Weights of a small transformer language model.
Size: 12 layers, MLP 2048 tanh GELU, 17.3M parameters.
Architecture: LayerNorm before each block, learned positions.
Training: a variant of Muon for these matrices, 879M tokens, 3354 steps.
MLP neurons of a small language model. Each row is named by its layer, matrix (up: input weights; down: output weights) and neuron, and shows model dimensions 0-63. Each number is 128 + 32 x the weight over its row's rms, rounded and kept within 0 to 255.
After each neuron's rows, "fires on" lists the tokens most often at its 100 highest values on Wikipedia text that the model never trained on.

L7.up1421 [ 72 187  93 118 139  64 138 144 107 151 156 122 164 106 154 157 113  60 180 161 131 166 150  95 132 163 130 144 102 144 120 141 121 151 100 150  93  97 148  93 138 127 173  76 189 217 108 100 141 136 179  98 138  81 189 171 155 146 130 109 141 150 105  66]
L7.down1421 [118 110 136 133 162 161 136 128 142 115 118 178 100 176 165 136 103 166 154 169 115 143 143  98 133 199 162 112 175 179 127 108  90  82 137 114 118  90 143 132 143 112 124 185 118 139 117 127  65 128 107 125 166 138  60  50 110 127 126 104 158  51 159 107]
fires on: " d", " r", "d", "v", "r"

L4.up925 [ 77 108  64 135 124 140 174 103 120  74  73 128 171  67 101 181  81  62 115 127 144 157 150 135  75 101 124 128 136 147 109 153 131 162 196 146  70  64 133 175 173  66 121 165 132 193 127 138 118 130 179 139 115 150 195 108 130  95  94 104  98 166 105  78]
L4.down925 [144 110 125 214 103 117 175 120 154  82  83 121 168  97 122 179 177 117  95  58  90 137 145 151  79 162  87 129 197 228 178 181 133 127 105 125 113 120 187 183  95  94 105 151 151  96 162  63 131  43 145 137 175 170 111 153 117 100  74 163 102 161 113 139]
fires on: "-"

L4.up1760 [166 161 143  97  55 107 146 126 160 105 159 130  81 129 138 142 139 133 137 139 105 122 131 141 114 152 108 190 117 132 117 132 122 127 129  77  99 113 134 170 128 123 182 186  94 112  54  87 142 132 116 174 143 138  77 123 184 147 226 152  73 112 101 182]
L4.down1760 [175 141 128 121 106 180 129 130 141 128 124  35 140  32 106  97  69 141 168  87 114 154 170  99  58 186  80  75 155  64 140 100 130 114 150 101 147 129 151 137 100  85 135 140 137 140 179 156 151 108  84 122 149 153 104 146 178 126 157 173 101 109 148 130]
fires on: " acc", " ref", " up", " under", "pite", " featured"

L4.up1854 [100  65  99 138 156 189 111 128 151 101 119  73  95 187  74 206 154 105 104  95 154 163 106 115 142  84 113 197 182 118 133 140 174 159 159 159 130 131 111  84 113 161  96  93  90 147 161 105 143 125 101 131 142 181 141 104 199  87 103 158 117 128  98 136]
L4.down1854 [ 89 174 104 135 146 127  80 104 116  50  54 187 136 125 140 123 133 185 103  78 122 114 111 147 144 104 110 110 135 152 140 183 136 126 108  81 163 153 130 134  83  93 131 127  85 121 114 130 131  57  67 130 154 140  79 105 143 202  97 147 132 102 101  79]
fires on: " form", "pl", "Th", " Form", " Th", " Wh"

L4.up769 [140 130 165 130 104 110 131 120  93 144  65 111  99  62 186 136 161 100 139  90  94 147  48 140 161 113 101 139 134 183 126 105 105 125  88  95 156 110 153 116  57  67 134  44 103 102 166  90  41 154 108 109 118  89 134 134  97 151 155 126 174 202 113 144]
L4.down769 [ 67 110 142 141 121 121 179 110 141 126 172 142 183 145 117 121 129 114 135 146 121 140  99 152 142 127  92 136  97 132 120 109 144 177 169 126 141 163 111 150 129 205 139 145  63  99 122 169 124  76  63 128 162 109  72 119 159  59 119 132 124 106 126  97]
fires on: " of the", " of", " to the", "s of the", " "

L7.up0 [128 151 125  85 104 145 106 140 116  94  97 115  80 146  91  79 223 159 159 105 143 163 154 114 145 100  47 112 191 156 121 150 104 111 176 148  97 121  60 172 115  95 135 130 152 110 159 104 159 140 202 112 139 138 111 144 161 132 155  94  74 179 149 181]
L7.down0 [139 110 160 146 174 161  78 149 134 123 130 171  97 132  86 145 178 132 118 129  93  72 147  85  70 146 144  98 143 108 105 160 130 105 170 157 172 142  79 129 139  98 140 150 139 164 166 125 119 158 113 123 153 134 104 117  44 108 181 129 163 141 186 136]
fires on: "it", "le", " del", ".", " Mar", " rel"

L4.up755 [114  92 165 149 141  75  91 134  90 200 161 167 121 136 178  92 106 127  54 110 141  99 113 119  98  59 148 151  92 117  64 139  91 142  69 102 122 150 128 163 176 149 120 145 137 112 103 157 157 146 190 122 117 102 148 129 135 142  72 148 130 136 111 110]
L4.down755 [129 147 154 129 130  90 151 126 105 142  91 118 116 133 156 172 125 186  86 181 148 161  76  95 134  96 111 132  85 141 135 100 140 143 132 118 164 159 125  69  88 152 133 129  80  94 143 178 130  78  95 180 133 149  97 102  91  94 113 150 134  85  99  95]
fires on: " P", " | P", " p", " of P", ", P", "ww"

L4.up40 [189  88 157 143 112 148 113 150 132  82 128 144 151  91  43 104 154 144 113 100 114 136 130  90 129  74  28  96 131 145  95 147 122 115  69  80 123  95 111  91  90 211 107 115 202 166 109  85 147 136 180 148 144 201 145 120 121 106 141 149 155 153 115 154]
L4.down40 [107 146 126 121 118 178 104  82 157 135 114 150 109 165 114 131 159 122 168 154  83 132 105 179  94 124 145  30 102 142  91 101 145  74 131 143 144  90 159 118 149  67 140 154 112 101 159 135 200 148 138 125 151  95 141 136 126  45 108  78  93  98 130 172]
fires on: "ight", "ly", " votes", "it", " if", "p"

L7.up850 [103  84  90 115 194 167  75 159 161 167  94 138 135  90  67 134 139  61 137 112 169 187 135 111 103 131 101 146 128 115 127 141 164 158 122 106 166  68 122 149 116 143 161 120 154 213 127 146 219 108 162 144  90 170 106 148 145 124 153 177 115 149  85 129]
L7.down850 [141 136 142 142 105 144 175 118 133 150 157  85 144 124 149 133 155  56 141 118  94 134  88 155 118 143 157 126 119  98 143 138 142 127 184 107 169  94 156 170  85 152 115 162  85 128 100 127 107  98  67  87 124 114 139 108  89 151  84 123 176 147 138 145]
fires on: "u", "it", "p", "i", "ic", "io"

L7.up731 [173 139  83 144  92 101 132 106 133 129 145 121 134 130 128  85 129  77 123 126 171  59 104 236 129 191 145 167  77 172  53 183 155 107 161 103 136 136  85 183 131 111 163 101 162 100 173 121 117 159 118  97 166 191  84  90 114  92 149 131 108 139 141 187]
L7.down731 [122  87 132 125 107 144 109 128 149 161 159  84 136  72 164 190 142 123 154  95 140  97 101 174 190 132 129  38 124 131 114 125 142 141 183 158 119 141 154  48  96 112 154 160 106 160 163 121 118 154 143 117  80 108  92 132 160 175 133 124 213 121  93 190]
fires on: " under", " up", " pre", " father", "ly", "arly life"

L4.up939 [105 144 137 155 148 125 137 116 154 150 110 147 107  76 159  66  38 144 116 118 145 120 169 122 193 168 151  92 109  96 114  95 145 145 106 127   0  90  98 140 178 154 126 105 134 138 109 125 109  69 155  57 213 116 141 117  56  94 100 179 145 160 110 115]
L4.down939 [ 90 147 134 111 164 152 151  84 121 138 170  81 134  51 116  90 111 127  42 141 194 162  75 120  96 117  91 142  94 142  97 148 198 128 142 146 127 113 135 113 157 137 120 174 156 135 159 127 144  85 132 147 178 124 101 152 105 141  96 131 109 130 137 187]
fires on: "\n", "),", "  ", ", ", "1", "2"

L4.up290 [110 124 116 141  71 112 118 132 161 119 151  69 137 146 124 120 161 103 116 132 199  88 165 180 111 126 107 134  86 156 151  84 136 174 127 114 126  78 105  78 125 138 119 143 161 143 119 103 136 131  82 141  80 105 126 161  62 165 165 171 106 160 111 113]
L4.down290 [160 120 170  88  97 150  89 182 184 120  81 105 116 145 118 117  91 121  96 111 178  81  93  85  99 156 161  97 105  96 147  74 111 178 139 126 144 166 155 168 165 145 133  93 129 140 123  84 113 114 126 174 137 119 119 112 140  68 218 104 128 136 123  99]
fires on: " Republican", " |", " | ", " Democratic", " (", " votes"

L7.up1588 [ 94  94 161 115  96  98 176  63 135 130 103 163 116  55 133 134 121 164 142 120  88 145 120 165 141 178 129 110 157 141 166 198 127 175 140 140  99 209  57 139  91  97 108 129 148 142  80  58 103 119 185 243 179 140 206  87 135 139  64 180  91 116 108  32]
L7.down1588 [168 123 144  95 113 144 125 102 180 145 131 102 144 174  94 175 152 118 124 124 155 106 128 209 149 123 128 150 177 153 118 133 108  90  92 120 123 116 105 156 165 112 109 110  85 148 160 139 127 150 110  70  68 145  74 158 119 133 224  64  63  97 171 164]
fires on: " ", " of", " number", "ar", " b"

L4.up783 [129  87 186 148  79 145 137 117  95 106 142  97  93  99 111 103 140 127 159  58 156  91 135  59 126 127 149 125 145 132 116 144  53 177 113 166  92 170 117 125 112 140  96 113 140 131 166  92 128 145 116 130 108 146 124  97 116 156  91 102 100  83 136 127]
L4.down783 [ 89  84 149 128 156 131 126 109 113 120 161  89 144 151  89  81  99 120 125 154 105 141 106 150 194 142 133 158 163 134 123 132 198 124 111 159  94 115 147 181 137 130 199 123 111 166 136 102 173 128 165 148 170 114 135 107 192  73  87 166 105  42 110 186]
fires on: ",", "–", "-", " code"

L4.up310 [ 88 114 157 152 148  58 114 130 126 147 117 188 150 107 181 105  92  93 139 108 107 100 198 130 113 125 129 111 152 117 114  87 158 129 130  76 137 161 146 135  87 181 152 156 126 125 136  61 127 143 144 131 189 123 159 117 115 115 101  58  86  83 137  64]
L4.down310 [ 89 209 130 113 129 120 111  93 102 110 177 153 142 122 179 144 115 145  71 114 146 124  87 142 110 159  93 107 100 107 114 116 121  93 218 149 113 130 138 131 161  64 132 137 158 162 148 199 119  86  94 129 147 118 107 171 169  92 112 163 123  88 101 146]
fires on: "2", "e", "r", "ish", "on", "1"

L4.up702 [ 97 145  95 164 151 111 145 123 108 117 140  91  62 124 147 150  88 119 122 164 155 103 146 142  72 105  84 140  87 129 149  85 187 160 123  94 129  74 111  98 111 150 166 105 139 130 106 158 178 162 136 165 175 201 127 172 119 150 138  86 121 146 146 168]
L4.down702 [148 134 110 140 135 124  91  43 124 128 115 141 188 180 134  86  65 148  99 112  86 137 157 137 140 186 159 126 188 112 137  80 152 173 155 131 147 107 125 180 146 143  56 133  48 173 159 171 122 134 117 155 152  75 125 124 145 146 118 119 137  98 121 120]
fires on: " | ", "ly", "uch", "ill", "et", " ("

L4.up1414 [149 108  87  94 184  89 146 105 187 127 144 141 107  93 113 158 117 140  87  61 134 175 125  99 125 159  94 125 150 181 189 145  93  97 139 129 116 105 128 122 100  98  94 117 138 159  66 132  94 151 100 171 114 156  80 151  96 118 111 104  84 120  93 164]
L4.down1414 [177 130 140  77  77 169 111 158 105 144 139 104  81 181 110 156 138 139 109 118 100 134 122 101 152  94  87 172 123  97 109 150 156 141  87 101 124 173  96 129  82 120  91 129 161 155 136 133 192  92  87 179  63  95 109 149 216 165 125 128 122 125 105 122]
fires on: "M", "H", "S", "P", "B", "G"

L4.up1283 [122  92  75 134 133 109  89 118 112 128 158 152 170 106 124 125 106 107 134  60 159 161 127 125 120 122 164 122 200  86 106 206 138 140  78 164  99 104 155  94 151 156 137 121 100 139 143  69 175 129  72  73  71 180 146  87  65 134  92 110  83 108 118 138]
L4.down1283 [118  67 148 137 137  89 166  71 136  75 101 116 211 134  75 159 175 180 100  65 118 144  99 139 109 120 118 187 113 151 155 139 109 153 109  82 183 147 173 128 121  82 130 219 105 136 130 128 114 112 148 137 147  81 110  82  85 164  91 186 111  90 153 164]
fires on: "-", " (", ": "

L4.up118 [111  83 121  65 143 170 134 126 116 105 149 112 120 143  90 214 140 104 152 123 144  98 115  72 169 136 147 142 133 140 169 144 135 234 163  92 124 123 145  74 156 169  84  56  95 129  45  81  99 136 146  81 200  95 161 137 147 131 113 137 129  94 128  53]
L4.down118 [119 145 164  95  99 177 102 159 120 101  83 134 120 140 171 118 105 125 179 136 168  94  78 144  99 146  45 139 115 132 165 142 122 151 155 105 155 199 149 146 125 101 143 118 137  99  92  71 101 113  98 122 193 103 164 202 189 126 134 121 100 148 148 128]
fires on: "ol", "urn", "ob", " part", "ul", "are"

L4.up1886 [ 78 142 199 159 124  41 101 107 143 106 158 103 122  81 133 124  66 115 124  93 115 122  90 149 155 149 121 103 186 195 124 144  39  86 113  81 164 154 168 200 144  84 137 104 174 132 127 186  86 116 153 135  90 112 116 129 135 160 124 121 126 144 129 142]
L4.down1886 [100 169 112 143 113  59  98 112 202  99 179  93 187 104 147 138 149 139 178 106 125 105 156 138 177 142 121 122 152 185 121 176 111 121 126 111  87 119 146 165 160 136  90 130 159 146 130 115 150 138 178  95 150 175 137  84 130  97 117 115 146 187 101 134]
fires on: " of", "ary", " of the", "'s", "ive", "ate"

L4.up1468 [101  35 125 104 168 136  54  78 154 103 193 186 115 123 111 161 147 113 159 105 166  93  66 160  95 159 130 185  98 112  98 138 125 140 154 161 109 127 121 157 145 125 134 150 124  75  87 154  61 110 172 156 134 145 126 129 124 103 127  85 123  61 178 161]
L4.down1468 [173  88 159 164  94  97 118 112 106 160 134  63  99 159 145 166  91 156 124 172 132 154 131 121 105 139 154 188  95 178 102 150 159 135 113  97 124 123 114 140  87 128 118 128 164 132 145 186 115 105  52  85  72 155 152  92 187 119 137 142 128 138 124  94]
fires on: "L", "E", "A", "B", "P", "ST"